MLP neurons of a small language model. Each row is named by its layer, matrix (down: output weights) and neuron, and shows model dimensions 80-175. Each number is 200 + 30 x the weight over its row's rms, rounded and kept within 0 to 999.
After each neuron's rows, "raises" lists the tokens whose logits its output raises most directly, leaving later layers aside.

L6.down1601,228,172,178,122,194,178,186,188,194,195,233,171,217,222,199,171,224,177,241,214,188,222,158,205,188,157,236,220,256,208,205,188,176,223,175,170,166,212,222,127,200,231,269,198,249,184,225,193,198,189,205,164,165,226,165,225,229,191,242,254,228,197,176,227,221,168,253,184,172,211,152,191,205,201,228,188,229,187,206,187,212,224,201,239,245,210,218,208,134,197,171,226,254,238,182,206
raises: " time,", " time.", " time", "land", "get"

L2.down1741,205,186,199,215,257,184,206,172,197,185,181,201,206,225,184,203,134,199,198,218,237,163,194,162,192,144,170,208,209,165,195,237,207,199,221,202,227,177,212,225,189,204,182,205,218,193,221,198,197,186,203,197,179,154,168,178,191,201,189,188,226,199,181,205,231,176,255,212,256,185,210,189,236,200,190,205,195,221,159,143,221,173,154,202,234,165,211,199,225,169,217,192,183,208,194,143
raises: "y", "ile", "ix", "ato", "ly"

L3.down1323,246,230,203,206,197,141,195,187,181,197,215,187,175,217,234,142,221,198,220,212,239,218,188,177,159,226,228,192,218,174,209,214,204,127,193,186,211,193,201,202,212,229,226,190,145,220,221,147,234,230,169,268,160,201,256,212,235,239,188,244,181,225,220,220,162,195,216,222,174,241,184,196,247,201,202,191,206,222,202,162,223,194,217,190,248,238,188,193,190,235,197,274,191,151,207,239
raises: "ers", "er;", "ers.", "er)", "ers,"

L6.down331,171,175,195,170,219,211,205,167,197,198,283,244,223,181,192,211,229,160,217,208,230,182,252,159,170,182,189,186,174,265,235,217,229,200,244,185,240,200,231,173,161,197,185,189,226,169,174,162,189,188,217,169,168,164,171,212,183,124,247,170,197,178,169,242,230,135,219,180,177,224,163,211,177,218,191,209,219,184,191,221,179,223,205,211,214,234,205,223,152,197,171,216,180,160,266,209
raises: " themselves", " him", " them,", " him,", "ively"

L2.down1477,131,129,178,195,171,210,200,175,235,223,214,190,155,184,211,220,216,144,170,277,195,138,217,169,172,165,225,195,169,168,172,231,188,209,220,139,198,240,169,213,268,255,143,221,203,214,178,201,233,167,167,218,259,172,175,207,231,224,218,244,215,218,243,193,174,152,218,257,198,221,187,222,189,218,240,221,208,223,212,175,180,192,224,148,185,182,205,154,174,204,187,183,210,157,140,197
raises: "an", "an's", "red", "ry", "orm"

L3.down1532,134,181,138,167,223,196,213,165,181,210,174,183,211,205,131,198,226,175,211,214,186,194,163,163,169,192,168,198,214,242,231,210,175,213,193,217,191,173,194,219,163,238,205,192,186,167,222,208,189,224,125,208,173,193,218,197,218,306,226,149,191,176,182,247,186,220,207,250,171,248,162,208,229,194,178,207,172,204,194,162,194,171,256,128,224,230,244,200,207,222,159,260,214,212,252,175
raises: "s\"", "s===", "ers:", "ers,", "y\""

L3.down953,171,278,206,166,236,229,240,166,207,200,220,194,139,223,252,128,171,246,216,197,171,246,183,213,177,191,162,191,211,148,206,233,224,197,223,227,270,197,194,186,190,185,197,171,146,218,205,182,198,188,200,202,189,189,156,242,138,177,206,210,145,198,241,213,128,217,192,251,211,187,234,150,237,221,223,144,234,186,200,188,166,198,208,195,226,195,228,244,169,211,226,173,173,205,205,227
raises: " to", " in", "u", " on", "ar"

L2.down883,205,254,205,208,158,189,197,159,159,214,275,172,188,280,229,200,207,183,194,162,204,209,226,177,192,188,208,188,194,187,191,238,136,210,237,240,206,244,153,197,163,215,294,199,214,193,215,179,207,183,189,187,189,184,128,241,204,202,174,206,226,219,245,221,176,233,184,189,196,237,178,197,260,181,210,218,165,208,186,188,156,171,162,216,148,148,215,208,136,203,234,219,223,190,233,160
raises: "eration", "er", "er.", "erb", "er,"

L6.down148,215,216,214,246,222,208,249,167,158,140,295,167,213,209,166,205,172,204,196,191,181,250,176,246,172,241,164,205,223,162,213,221,228,167,171,188,145,185,150,189,223,168,197,230,141,176,145,151,190,176,195,249,217,215,153,237,190,199,167,216,203,197,155,189,257,166,159,221,212,245,221,182,164,214,217,206,216,244,154,143,174,180,200,226,160,162,187,196,176,184,145,170,191,181,235,168
raises: "\".", "==", "====", "\",", " Other"

L6.down665,180,192,237,213,213,253,217,197,174,213,207,154,208,170,142,211,183,156,216,226,179,196,215,186,199,227,203,251,253,184,200,171,221,177,202,194,205,231,176,191,215,202,236,178,181,126,133,203,241,158,209,238,208,193,169,170,196,278,109,237,202,201,151,249,252,207,151,226,167,219,209,180,222,168,205,186,195,155,186,208,204,195,201,244,181,184,223,242,187,239,209,225,189,205,189,176
raises: "c", "com", "pes", "ves", "ster"

L6.down427,189,206,194,205,216,157,166,205,197,204,219,199,172,199,208,149,185,148,231,155,219,276,241,184,184,141,200,247,235,235,243,149,243,252,111,206,179,234,224,230,210,158,152,212,196,204,221,201,202,188,185,214,212,176,207,210,204,262,272,163,197,218,196,252,257,202,158,223,238,184,238,156,254,233,237,202,182,233,195,272,251,253,205,153,225,223,160,203,154,214,194,228,183,153,219,204
raises: "on", "um", "on's", "um,", "otic"

L2.down1719,194,219,194,197,184,172,229,198,193,218,194,195,128,241,175,214,196,217,213,194,176,174,218,156,190,151,201,161,178,202,194,205,185,259,213,184,208,256,164,239,253,165,211,277,172,235,199,174,184,231,159,192,203,265,147,220,201,185,212,243,222,234,183,218,174,174,164,163,235,192,170,182,201,216,186,218,220,179,177,185,181,218,175,157,183,240,181,213,231,250,185,173,169,196,138,180
raises: "ible", "ible,", "ness", "ially", "ely,"

L2.down1022,233,215,200,196,152,227,227,166,252,199,171,251,246,211,190,228,203,187,197,203,97,233,229,196,161,214,168,224,190,175,207,164,205,245,222,189,160,265,197,189,186,188,128,269,153,159,252,232,200,197,195,218,199,223,114,211,181,205,182,214,207,208,145,247,191,208,213,212,204,157,219,168,215,230,264,265,226,242,195,200,204,208,249,173,126,230,204,223,155,197,195,260,177,204,209,157
raises: "les,", "les.", "led", "les", "ented"

L2.down840,247,158,170,165,181,245,198,185,247,229,214,192,168,247,217,254,161,164,167,223,203,207,172,151,167,254,217,222,234,222,184,173,182,168,231,154,214,220,169,179,169,210,169,204,131,251,230,162,217,167,210,210,227,146,168,176,209,218,217,184,196,203,206,126,246,210,156,209,206,194,222,147,166,219,222,247,170,203,172,145,204,181,194,232,240,187,189,238,242,187,223,176,252,229,177,202
raises: "tar", "is", "ris", "cy", "c"

L2.down1684,235,250,168,171,223,162,166,214,167,171,217,201,184,180,223,189,144,208,237,178,175,155,192,207,228,230,169,175,163,214,236,173,132,179,184,250,221,259,260,228,215,170,179,204,194,193,204,266,190,220,210,241,215,166,178,187,206,177,230,125,192,190,256,207,218,200,199,249,189,254,193,225,244,150,174,241,178,209,192,224,200,202,194,155,221,167,241,245,212,261,213,267,173,221,222,250
raises: "ences.", "e,", "itions", "ited", "ctions"

L2.down1314,140,231,214,153,180,178,212,181,228,209,231,218,151,165,199,145,172,202,236,188,197,149,191,194,162,230,228,187,230,230,260,165,199,196,201,257,137,229,139,252,189,201,179,153,174,212,229,239,239,241,154,200,189,137,215,199,203,218,158,203,232,222,146,204,202,248,191,207,162,231,215,139,199,177,202,212,234,224,191,211,190,188,182,218,199,174,228,245,176,244,251,199,211,236,233,209
raises: "man,", "man.", "men", "man", "side"

L3.down155,169,188,221,127,148,188,178,211,156,229,221,212,216,181,163,223,171,200,224,165,177,242,157,215,205,245,173,209,205,222,205,193,216,217,194,205,218,168,247,228,191,241,241,185,165,183,202,210,195,236,241,197,153,220,153,218,164,179,206,181,248,150,203,151,167,170,190,200,237,177,208,221,175,200,176,199,244,182,215,190,216,221,209,173,217,201,208,171,236,175,217,241,180,198,184,193
raises: "ors.", "ures.", "ure.", "ations.", "ates."

L3.down1526,223,181,216,187,213,217,157,155,187,190,217,233,175,191,191,240,213,174,219,233,194,216,131,188,182,219,203,243,201,209,148,241,218,201,218,203,198,186,207,175,153,238,155,221,195,159,172,226,189,216,174,198,245,132,187,251,216,161,174,181,208,164,239,201,202,224,223,166,213,237,181,206,195,191,213,203,153,198,176,202,184,152,250,146,242,237,204,218,170,245,172,193,181,186,183,201
raises: "ur", "ured", "ure,", "urer", "ure."

L3.down1272,143,211,190,236,172,242,175,237,208,230,199,176,255,223,211,224,233,268,280,167,185,181,156,189,146,233,220,188,236,227,234,226,224,236,196,187,153,222,228,164,218,214,172,186,174,150,219,216,211,159,232,178,231,220,184,189,212,228,142,208,221,190,198,158,160,271,166,213,233,201,240,156,180,233,191,191,205,180,222,184,198,176,203,163,193,184,172,215,199,228,171,236,220,170,221,241
raises: "le", "le,", "les", "le.", "les,"

L6.down1129,228,174,225,130,203,192,206,161,235,197,199,215,216,175,152,198,167,213,217,205,173,208,213,186,213,197,205,246,200,229,189,193,194,245,136,169,182,198,227,197,146,178,194,194,232,181,177,222,189,187,165,180,223,185,208,171,191,220,178,171,239,227,214,167,224,179,226,246,150,229,259,249,184,262,200,222,107,234,237,183,210,189,247,163,201,222,156,173,215,169,202,159,175,201,214,236
raises: "ul", "ard", "cot", "am", "y\""

L3.down290,140,209,181,153,210,185,227,246,192,216,235,166,203,221,236,149,214,255,218,231,164,229,207,222,191,231,217,173,241,231,164,174,199,201,215,179,161,237,203,180,195,207,170,194,176,189,218,223,201,162,237,132,206,243,189,218,169,206,195,161,214,171,165,246,225,217,202,246,228,183,205,223,157,188,199,207,181,170,203,154,242,207,194,217,181,202,198,180,190,214,228,209,184,201,225,200
raises: "les.", "le.", "–0", " others.", " time."

L2.down1285,128,241,238,190,238,208,172,158,168,258,250,237,224,210,223,227,257,258,173,158,189,257,177,252,154,201,161,204,192,210,164,163,179,192,216,226,196,211,195,212,194,260,169,205,208,233,227,178,148,225,172,201,236,153,206,188,168,133,179,134,252,192,245,199,190,205,244,159,166,228,244,172,209,227,211,239,182,206,172,209,192,180,214,180,169,237,177,209,182,179,184,219,197,221,295,187
raises: "her", "ures,", "ures.", "ure.", "ure,"

L3.down1236,218,237,226,171,154,146,229,221,170,217,189,187,205,255,226,157,189,178,234,204,206,215,214,181,204,196,233,228,248,218,212,202,200,226,169,207,203,229,231,234,191,214,188,169,184,180,183,247,245,236,169,220,184,185,158,206,168,181,206,181,230,142,161,224,201,215,204,258,191,207,224,214,154,242,193,225,200,206,189,209,160,213,173,145,193,185,163,218,204,182,176,239,205,184,207,165
raises: "way", "ways", "ising", "ises", " routes"

L2.down365,201,142,241,187,178,229,218,185,166,177,215,185,219,177,254,152,184,198,248,203,158,233,148,120,153,223,237,231,219,167,256,252,222,222,168,196,166,248,200,204,154,177,204,247,145,193,244,239,184,164,244,223,246,232,172,163,155,192,180,233,205,157,171,201,202,276,176,201,231,193,155,211,226,189,220,235,199,230,225,194,228,180,199,233,174,150,249,183,165,222,148,264,231,213,179,213
raises: "ur", "ly.", "le.", "les.", "et."

L2.down1761,170,180,223,203,248,214,235,212,208,189,179,203,215,199,223,175,207,199,229,211,154,206,226,184,202,179,201,203,186,149,245,184,242,251,203,186,218,296,166,166,205,222,187,157,226,213,191,228,145,210,205,203,247,210,166,162,167,193,205,196,237,225,232,156,188,241,162,184,302,203,183,161,292,177,239,196,184,220,190,198,229,194,178,199,205,150,198,183,143,167,193,223,196,211,178,168
raises: "ities", "ities,", "ity,", "ity", "ac"

L6.down139,257,213,222,231,180,171,200,172,175,239,226,206,196,195,178,209,206,176,195,180,175,219,141,228,200,212,194,205,224,131,225,199,142,209,181,173,186,173,157,224,235,236,173,256,160,194,209,184,150,192,206,148,167,149,252,219,201,169,182,230,170,246,181,186,243,211,163,213,184,209,168,218,248,159,193,161,174,169,239,171,172,205,254,154,215,162,234,229,163,189,213,236,194,225,180,213
raises: "es,", "es.", "as,", "as.", "is,"

L2.down921,193,206,168,198,193,200,230,239,222,212,163,172,234,250,197,137,163,195,254,190,239,170,187,220,194,129,175,165,231,148,176,233,242,216,192,209,196,212,209,256,206,219,187,209,184,224,210,209,202,144,200,199,207,199,120,185,189,220,162,207,259,162,233,229,188,196,184,200,190,216,219,236,201,195,206,261,196,225,233,180,179,250,185,205,176,196,206,177,128,267,198,207,212,214,193,183
raises: "ile", "ai", "ix", "i", " of"

L6.down21,271,246,151,189,195,204,176,152,208,198,202,194,231,184,205,207,256,266,182,214,212,231,155,186,156,184,198,212,265,205,165,161,231,151,156,231,208,159,175,221,142,176,169,227,191,205,233,141,203,166,197,199,210,206,195,184,211,219,203,203,220,218,208,184,209,214,252,209,201,198,204,180,230,242,183,197,174,212,222,180,183,167,184,206,250,212,250,248,201,180,209,223,201,179,167,159
raises: "ly,", "ly.", " time,", " time.", "ly"